config = dict(
    n_layer=9,
    head_dim=64,
    vocab_size=16384,
    activation='gelu',
    attn_scale=0.125,
    bias='none',
    tie_embeddings=True,
    init='normal',
    init_std_up=0.0445,
    beta1=0.95,
    lr_head=0.00591,
    warmup_steps=24,
    decay_shape='pow',
    train_tokens=464600000,
    steps=3545,
)
MLP neurons of a small language model. Each row is named by its layer, matrix (down: output weights) and neuron, and shows model dimensions 181-276. Each number is 128 + 24 x the weight over its row's rms, rounded and kept within 0 to 255. Numbers have three digits each.
A block is one neuron, or neurons of one layer that tend to fire together. Before each block is what it responds to, as a language model described it from the Wikipedia text at the highest values.

Responds to: Quantity or degree words before a comparative or relational word, e.g. much larger, two years later, 180 km northwest; also table pipes.
L6.down1839:095144156151165135137152144098151134137143177123124141145146120117141108156131113103148146145121120100175111112134108158139136101136139113116115104103148112098108147167141107090136140145131142143155116144133069127107153114144151159133138183144140188132132099102083112165110152138161140135

Responds to: Function words and name starts in historical or biographical prose, often just before a date, era or person's name, such as "in" (1906), "the" era, "Charles".
L6.down1831:184125120138126154122120159153115092130138160146138148115149132096164132145143139116168127165140155121099102128078141116103105141126135156116139136088118092100150149133177137087141109122125112096129131083126091148119152141165111123122111122099119125168137170097104099121160133131138136125

Responds to: Function words in early-life biography passages, right before where someone grew up, was born to, or lived, such as "grew up in", "born … to", "the family moved".
L3.down186:121091112146146077139164094140143114139098158076146093115159158157088148128136207148128143152141123174131116142130139116157120168121157152137122135137112125115147135153179079143136165126152080169109128102121107085115139104144102126130171109083138144117052096132123112100128136181156120103
L3.down540:202138132117155155114113104127139158148113102121126117122119126091118152144088108134157141132164110123142166163167100127120152126128120089086123181114162127145119155142135081093131152174148134108147110103116175131191131126101090154129086131148094115109130126128107128125137102125134103157
L3.down1020:135138162132123105095085100122108114100172119117136150142126118153100152128125142143120122141127123108137145125124139124138133053139135103140092139164129128099133099116111108065095121140145144118131099099142130151182123176116150119133094162113108152079161118078116163187107167111100162144
L3.down2082:179122137112143158124143104108140159130133176074094113147091108096146134128130113171165146134161092110157118133168118155115142147110131100103114171132132144131102141147147121129098113114086171170154133150154124161112126092117093090110133090114164124127143126104160148108115124143107136174

Responds to: Tokens just before a birth year in biography openings, like the comma in (July 26, 1894 or the month in (29 March 1951; more weakly, "Candidate" in election-table headers and mid-name word pieces.
L5.down455:126123132144111134142128118177149107129093117082164108155112114122146079118097133145160136145117148135097130088123150102121130121105138111145096157109111142159107133126125163085115098095165124120158126090137131120124147117167106164112084172097132138096099113099131128169178181161120129139
L5.down1592:097101163146126128115105123092135122101151140126169153148117101113146198131098142131115206119104125114146147110115145105087139134107137104130119154143113130102117088128153160136087081132092128142129128127091140092132120118140113132148115101105094114134090132164122117100152151146124209142
L5.down1879:145139105125146100147168139154139141122124125114142194163119119113116138114150139139149153110119105065132098150077116122089119161131149129113149151135092148110189154132142145121129132122088124104073150072114094105102167132127113142137084148151171114063099150122146111175109173128134138183
L5.down2665:131117121152127085136123140086130176164145171117135110101112098051129091131187147110122135143134162115135081153110123092177134121156102120138139057137145108105141155124092066133133129104147118092108142128145116142143147145150095127113111127129141171145104141139090065107111115133146162159

Responds to: Measurement units or counted nouns right after a number (mm, MB, feet, caps), plus the word or comma following such quantities and table-row pipes.
L3.down1141:111067136110125112072130128175086148101102164121123155096112134135125087094140151092131143108147144141117087088104112129096116141091111132108120104139108125133165162116146135109178088121147124089096136114167149105093165129099157136116134123127134138145139154142104119108114088125144173102
L3.down1316:068069146170146114101123099072080131114108120108141102122176128159153150146147117117171139148105112141152144116147127112077159130106108098162126128156134123098152117123138114102112086110110139137134104117109081090144166090123154146095156138124114125145132109125144211125129087105182129107
L3.down1475:111110113185131158143143087112137160117150145147111098113142106147117100164115105129160147103136154127128132129109099092114111130111109111135126126145124085144106117111122097053144113128099156154140169133127074102130127121108125124106105146097104124128145095169111162130124105124160145109
L3.down1987:089074135134154098129163099106107117099129108133123127149084143111067131099151141131121137161143124127128143136095118154145146088135135135127099138113135156093171077103154118069157147094129117097183065150108115092159128134110154111106132148117132086124143119152114140118075137119139141138

Responds to: Counted nouns or units right after a number in prose, such as million, years, feet, children, workers, weeks; weaker on stray word pieces.
L5.down46:136147172085187126096134153130140135106145098144117082127158159115147117119122097141145136171091115147123124091112104115105141131131146105130118135107155106109121138123167165093110146071126138141138086147157096156128152157134115126177144142091088119124132118121160115158106118114207114103
L5.down1360:148159134171198164118126108136095060162142139162121151141129131090097160086135119097158136145135150107145140096145071106112095091145138129124137121120121128136112166112155141142125151142107132146169066124133107132085110125148111142111117153145126119131100107110108150136083122111134106093
L5.down1415:167179124109111117121114096117155095128118136165114103133079101143141085137086121090125073096170139118147103116179124115110129123140137067117157141150092134147105098143157139120124093146100100141149145131148120115140146164143160146127130138115148155099136164150126118158145140107124111111
L5.down2543:149129091108155128134110129103148122122134114136098177156128129145094128128136104096144145108110134158090192067148094106142120095143079135132144124123127128148115078176160118107110116141138162114131085154108063102128125092159133122121106133156178120084127115129120137110107139130150143110